From a checkpoint of a small transformer trained on Wikipedia: learned positions.
MLP neurons of a small language model. Each row is named by its layer, matrix (down: output weights) and neuron, and shows model dimensions 128-191. Each number is 128 + 24 x the weight over its row's rms, rounded and kept within 0 to 255.
A block is one neuron, or neurons of one layer that tend to fire together. Before each block is what it responds to, as a language model described it from the Wikipedia text at the highest values.

Responds to: Year number tokens completing a date, usually right after a month and day or after "in", e.g. January 20, 1990; 23 November 1940.
L7.down500 [118 166 143 147 121 133  95 113  93 140 141 106 111  89  76 135  78 116 134 153 126 149 107  71 176 137 106 152 123 129 153 125 136  99 144 104 120 192 126 184 120 126 100 158 152 138  93 128 120 106 163 116 138 136  91 143 146 106 121 114 128 163 128 121]
L7.down2413 [149 152  98 125 135 115 128 118  96  95 160 111 117 158 126 123 186 130 119 156 129  98 172  95 134 149 119 132 121 111 126 128  65 126 100 115 125 138 175 173 144 161 137 143 145 136  89  91 155 109 131 124 147 165 100 119  87 110 124 122 116  84 120 110]
L7.down2418 [139 105 152 137 112 114  73 107 168 138 133 126 125 113 125 159 154 164 153 154 130  38 151 106 140 155 154 129 137 117 132 122 140 145 123 167 164 114 121 132 141 176 101 126 147 152 122  91 150 125 158 144 115 154 168 132  85 109  60 137 119 134 119 131]
L7.down2463 [166 171 142 130 114 124 138 130 132  68 133 142 157 118 129 162  80  76 119 110 120 158 136 108 141 120  95 136 106 115 152 117 105  35  80 113 139  85 140 110  84 162 147 122 181 154 134 102 157 142 113 102 161 108 133 130 112 157 116 109 111 114 156 120]

Responds to: The first token of a new line after a line break, usually a blank-line newline or a table-row pipe, sometimes a date or list number.
L9.down148 [ 92 189  84 162 111  99 119 114 120 127 122 132 115 158 165 112 107  81 145 168 147 120 188 133 108 130 120 106 153 142 133 144  94 102 142 109 128 107 155 149 134 112 123 161 170 128 118 120 105 138 146 107 151 146 125  92 108 135 111 111 152 126 138 134]

Responds to: Year tokens and separators (pipes, semicolons) closing fields in infoboxes and tables, e.g. Born dates (September 1922), "| Party |", "2022–present".
L3.down464 [122 124  86  70 140 140 103 146 156 130 108 110 136 118 109 107 123 107 171 144 123  97 152 153 159 128 133 188 115 128 119 107 148 112 101 173 140 146 101 133 128 127 125 131  67  94 115 129 146 108 149 159 128 143 100  78 126  97 145 135 126 122  95 135]
L3.down504 [110 110 129 135 138 133 106 129 105 121  96 166 124 153 127 119 150 104 148 150 149  95 103 115 144 170 138 150 125 117 122 114 132 128 153 124 118 126 113 158 115 125 146 111 120 101 121 108 108 141 147 173 107 122  92 144 148 155 100  97 127 131 162 161]
L3.down816 [146 110 128  55 129 161 145 151 123 141 101 148 135 181 146 165  87 144 109 124 130 105 141 112 140 118 115  99 117 133 113 105 119 111 113  80 158 156  95 115 154 146 126 118 142 157 105 112 134  99  93  88 104 104 107 154 108 149 118 139 134 134 169 156]
L3.down876 [ 97 136 126 138 104  75  84 134 141 132 117 117 142 125 125 136 141 134 130 117 103 188 114 157 137 124 133 107 101 142 169 149 134 106 142 134 118 112 144  98 144  98 117 147 134 168  91 111 141 125 136 101 142 124  93 125  87 136 131  99 128 149 118 108]
L3.down879 [ 67 118  84 155 105 128 169 169  97 135  83 146 134 151  85 127 182 101 135 161 133 116 146 137 113 140  93 101 139 121  94 129 151 148 162 137 120 136 106 158 156 114 158 165 104  80 132 123 117 141 128 136 130 142 110 153 132 111  98 105 134  98 114 183]
L3.down1000 [126 137 133 143 151 117 124 141 109 129 138 100 146 138 122 154 144 136 126  82 114 141 127 156 143 182 143 165 108 142 122 122 166 151 178  88 155 164 140 103 109 150 150 122 147 135 132  77 108 136  97 170 120 129 125 145 146 124 122 143 115 136 142 177]
L3.down1180 [140 134  85 123 162 123 154 129 161  96 123 130 122 126 122 142 166 137 121 178 143 156 131 140 169 100 148 156 125 115 134 138 114 132 127 106 122 111 129 124 141 142 115  78 117 119  79  92 138 117 109 122 186 137 149 134 113 123 101 139 129 128 111 146]
L3.down1229 [112  87 161 151 136 103 168 120 119 149 118 153 165 151 148 104 114 114 140 134 107 186 115  69 126 162 137 156 128 122 127 143 142 128  91  98 137 188 178 111 155 159 108 103 139 109 148 135 149 112 156 122 143 148 121 100  85 121 156 170 138 145 113 109]
L3.down1301 [129 138 108 121 131  93 146 129 124 124 132 120 143 154 125 151  84 169  93 165 143 150 144 101 141 159  97 113 119 139 120 182 117  97 133  93 129 130 105 166 154 146 152 145 115 117 122 113 105 130 115 124 178 102 140 141 159 123 151 121 133  57 105 159]
L3.down1486 [ 97 140 169 110 132  90 123 120  93 109 158 115 121 104  84 147 123 110 131 127 125 137 133 141 146  78 137 148 136 141 122 120 122 139 160 133  86 143 103 116 162 111 148 160 164 151 149 135 132 142  95 149 138 180 104 113  99 144 127 162 137 118 153 112]
L3.down1760 [113 123 107 154 113 141 109 126 115 132 130 157 181 119 126 105 133 129 107 176  96 162 165 111 180 166 130 144 138 127 142 146 167 147 108 129 158 146 119 150 168 100 149 126 131 148 141 111 143 127 105 149  93  97 108 142  95 115 158 102 139 133 104 167]
L3.down1974 [131 115 117 102 131 132 171 124 169 113 124 160 132 158 152  93 111 118 157 132 130 119 125  86 140 133 156 131 112 130 129 121 119 147  42 135 175 162 100 113 144 138 157 124 162 136 140 120 106 111 118 121 131 154 143 127 113 140  84 128 134 148 156 124]
L3.down2004 [114 127 110 129 115 123 134 155 133 133 144 183 104 113 112 128 174 147 119 151 106 109 154 118 120 164 149 107 132 147 138 100 134 128 152 118 110 122  98 145 144 103 179 132 105 107 135 108 120 141 140 160 127 109 150 118 139 107  87  89 124 141 140 156]
L3.down2089 [139 141 143 176 131  88 142 123  80 129 102 148 159 137  93 125 148  87  81 126 137 128 136 119 111  98  96 105 116 149 120 123 136 106 103 144 140 197 137 112 118 101 142 125 143  89 121  89 116 113 149 110 173 123 114 160 135 143 178 140 134 126 131 159]
L3.down2163 [134 131 103 148 125 153 111 125 125 127 114 103 153 126 137 119 140 137 142 122 100 114 163 102 110 127 117 149 118 162 146 134  86  95 149 128 141 125 135 115 145 122 102  95 119 120 139 100 134 135 122 164 164 185 127 134 103 155 120 134 121 115 109 104]
L3.down2484 [115 144 145 124  97 129 144 119 165 158 121 151 104 143 136 125 179 115 119 107 112 184 165 157 157 125 132 108  97 137 169  95 168 153 147 134 164 149 148 135 107 123 123 158 150 166 134 113 143 136  92 172 139 164 108  66 134 130 104 110 127 106 145  84]

Responds to: The pipe or dash starting a new table row or list line right after a line break, e.g. | Party, | Date, | Genus, - 1984.
L3.down62 [143 139 152 140 122 150 109 127 162 124 111 134 141 121 114 145 135  71 129 111 121 153 119 112 131 109 156 131 132 121 164 134 136 119 119 141 124 128 113 114 117 111  96 130 112 188 156 124  98  88 131 124 144 169 102 174 108 152  98 115 121 134 137 114]
L3.down667 [137 174 116 120 135 135  99 151 122 153 102  97 131 120 156  89 124 132 164 135 111 139  96  98 107 123 138 123  76 114 188 117 114 139 140 128 152  76 169 121 152 154 108 138 153 129 104 153  88 146 145 125 116 118 101 143  87 154 132 147 145 153 108 120]
L3.down937 [127 161 124 134 143 139 151 159 129 113 158 104 141 126 130 108 118 116 129 161 103 130 139 199 152 124 125  89 129 117 105 166 154 128 115 146 104 129 115 121 143 144 123 110 125 124 132 120 114 134 143 130 162 159  82 128 169 140 146  79 138 139 125 117]
L3.down946 [148 143  89 140 148 110 147 116 119 134 128 130 136 140 132 112 136 105 120  95 143 115 114 151 136 128 125 100 141 166 176 103 117 100  93 108 119 121 121 120 150 152 101 190 129 145 120  96 125 124  87 133 126 129 129 138 110 134 156 138 126 134 109 104]
L3.down1013 [ 99 145 123 123 141 140 131 159 147 171 117 106 142 147 141 101 176 166 118  75 144 139 138 143  84  88 119 114 122 136 122 160 156 132 142 176 136 103 160 118 132 120 133 105 167 102 129 121 107 155 115 103 144 146 106 145 131 147 142 125 121 124 143 172]
L3.down1096 [113 162 114 146 128 181 131 138 110 156 113 150 139 135 151  89 107 102 165 108  99 156 109 152 114  86 152 136  65 125 153  98 129 112 155 129 106 107 115 140 142  97 111  91  79 101 122 113 126 133 141 113 103 145  95 158 134 136 112 150 141 114 146  95]
L3.down1102 [155 150 105 135  96 110 127 141 109 100  87  93 144 149 167 126 111 152 150 164 166 153 148  90 136 167 152 121  93 107  99 117 148 110 154 128 102  69 148 177 109  81 118 133 100 132 164 133 117 179 141 133 134 128 110 138  79 137  88 153 152 179  97 140]
L3.down1125 [132  74 158  80 175 165 127 139 120 156 181 139 189 103 140 182 148  83 147  87 149  98 156 119 148  99 124 131 119 139 153 117 130 122 105 123 128 128 111 122 144  99 138 129 141 152 175 148 164 116 142 148 113 115  78 119  67  78  98 127 131 114 131 118]
L3.down1140 [151 125 102 142 121 121 154 113 124 112 154  96 155 110 112 119 149 102 111 131  91 179 126 141 112 126 135 148 153 136 179 135 153  84 141 130 137 136  90 169 127 146 110 124 110 180 123 125 183 137 132 123  99 149 117  97 152 118 116  89 133 145 133 164]
L3.down1304 [157 123 114 122 134 150 103 134 135 121 138 150 121 110 115 110 157 133 136 124 105 131 155 131 117 156 128 170 139 135 149 112 131  88  99 105 172 126 169  95 137 153 143 170 146 133 129 127 113 139  88 124  83 100 111 140 152  82 188 107 119  55 112 120]
L3.down1675 [120 127 105 104 111 202 135 116 123 141 126 125  78 148 136 129  70 135 124 100 121 147 106 117 113 106 127  98 140 160 179 154 151 144  79 168 101 102 131 156 136 138 159  75 125 143 110 119 119  90 131 122 138 110 120 106  85 126  98  79 143 157  89  91]
L3.down1793 [122  88  88 151 132 139 140 147 153 131 143 110 171 133 124 134 122  92 128 113 138 136 105 120 135 134 142 129 111 126 140 160 136 135  73 149 147 136 111 135 158 115 129 145 131 114 156 133 129 131 162  72 160 111  92 113 139 123  88 152 121 112 155 130]
L3.down1859 [121 105 158 121 144 168 143 128 143 134 132 180 110 102 101 116 113 139 118 130 104 119 147 147 113 122 146 183 100 123 136 108 132 154 137 101 102 154 116 127 145 113  47 103 175 112 126 117 118 108 119 163 146 109  91 126 152 160 144 124 117 107 135 162]
L3.down1973 [ 84 151 120 138 136 150 103 116 156 146 130 117 182 106 141 155 118 101 176 144  98 151  66 159 128 127 115 149 110 115 143 121 112 126 102 134 130 130  95 111 182 129 100 126  97 107 123 105 133 119 128 152  95 148 109 162 105 159 131 127 109 147 121 132]
L3.down2052 [156 143 113 113 147 128 123 124 103 126 122 123 105 116 124  81 142 152 139 129 111 160 110 120  78 117 107 130 135  98 140  70  86 142 148 164 140 114 111 114 168 104  98 132 121  72 156 169 109 151 177 125 128 101 103 150 167 146 106 148 145 110 124 124]
L3.down2086 [140 111 117 104 195 151  95 120 153 152 113 110 126 143 106 119  71 107 181 109  95 164 155 148 139 145 115  96 123 136 136 120 124 132 191 142 122 151 128 163 118 128 128 107 101 106 122  84 128 132 147 121 143 122 100 139 163 115 130 157 142 143 112 172]

Responds to: Final token of a year or number that closes a date, year span or table cell, e.g. the year after "April 19,", "2004–05", the "|" after 7,806.
L9.down994 [109 129 108 114 108 139 112 115 128  94 112 120 139 105 148 146 153 168 166 117 162 123 144 142 115 122 148 103 132  95 135 134 112 135 141 107 116 129 148 131 140 135 139 136 169 148 103  81 147 122 128 114 140 158 115 110 105  66 138 149  92 123 129  88]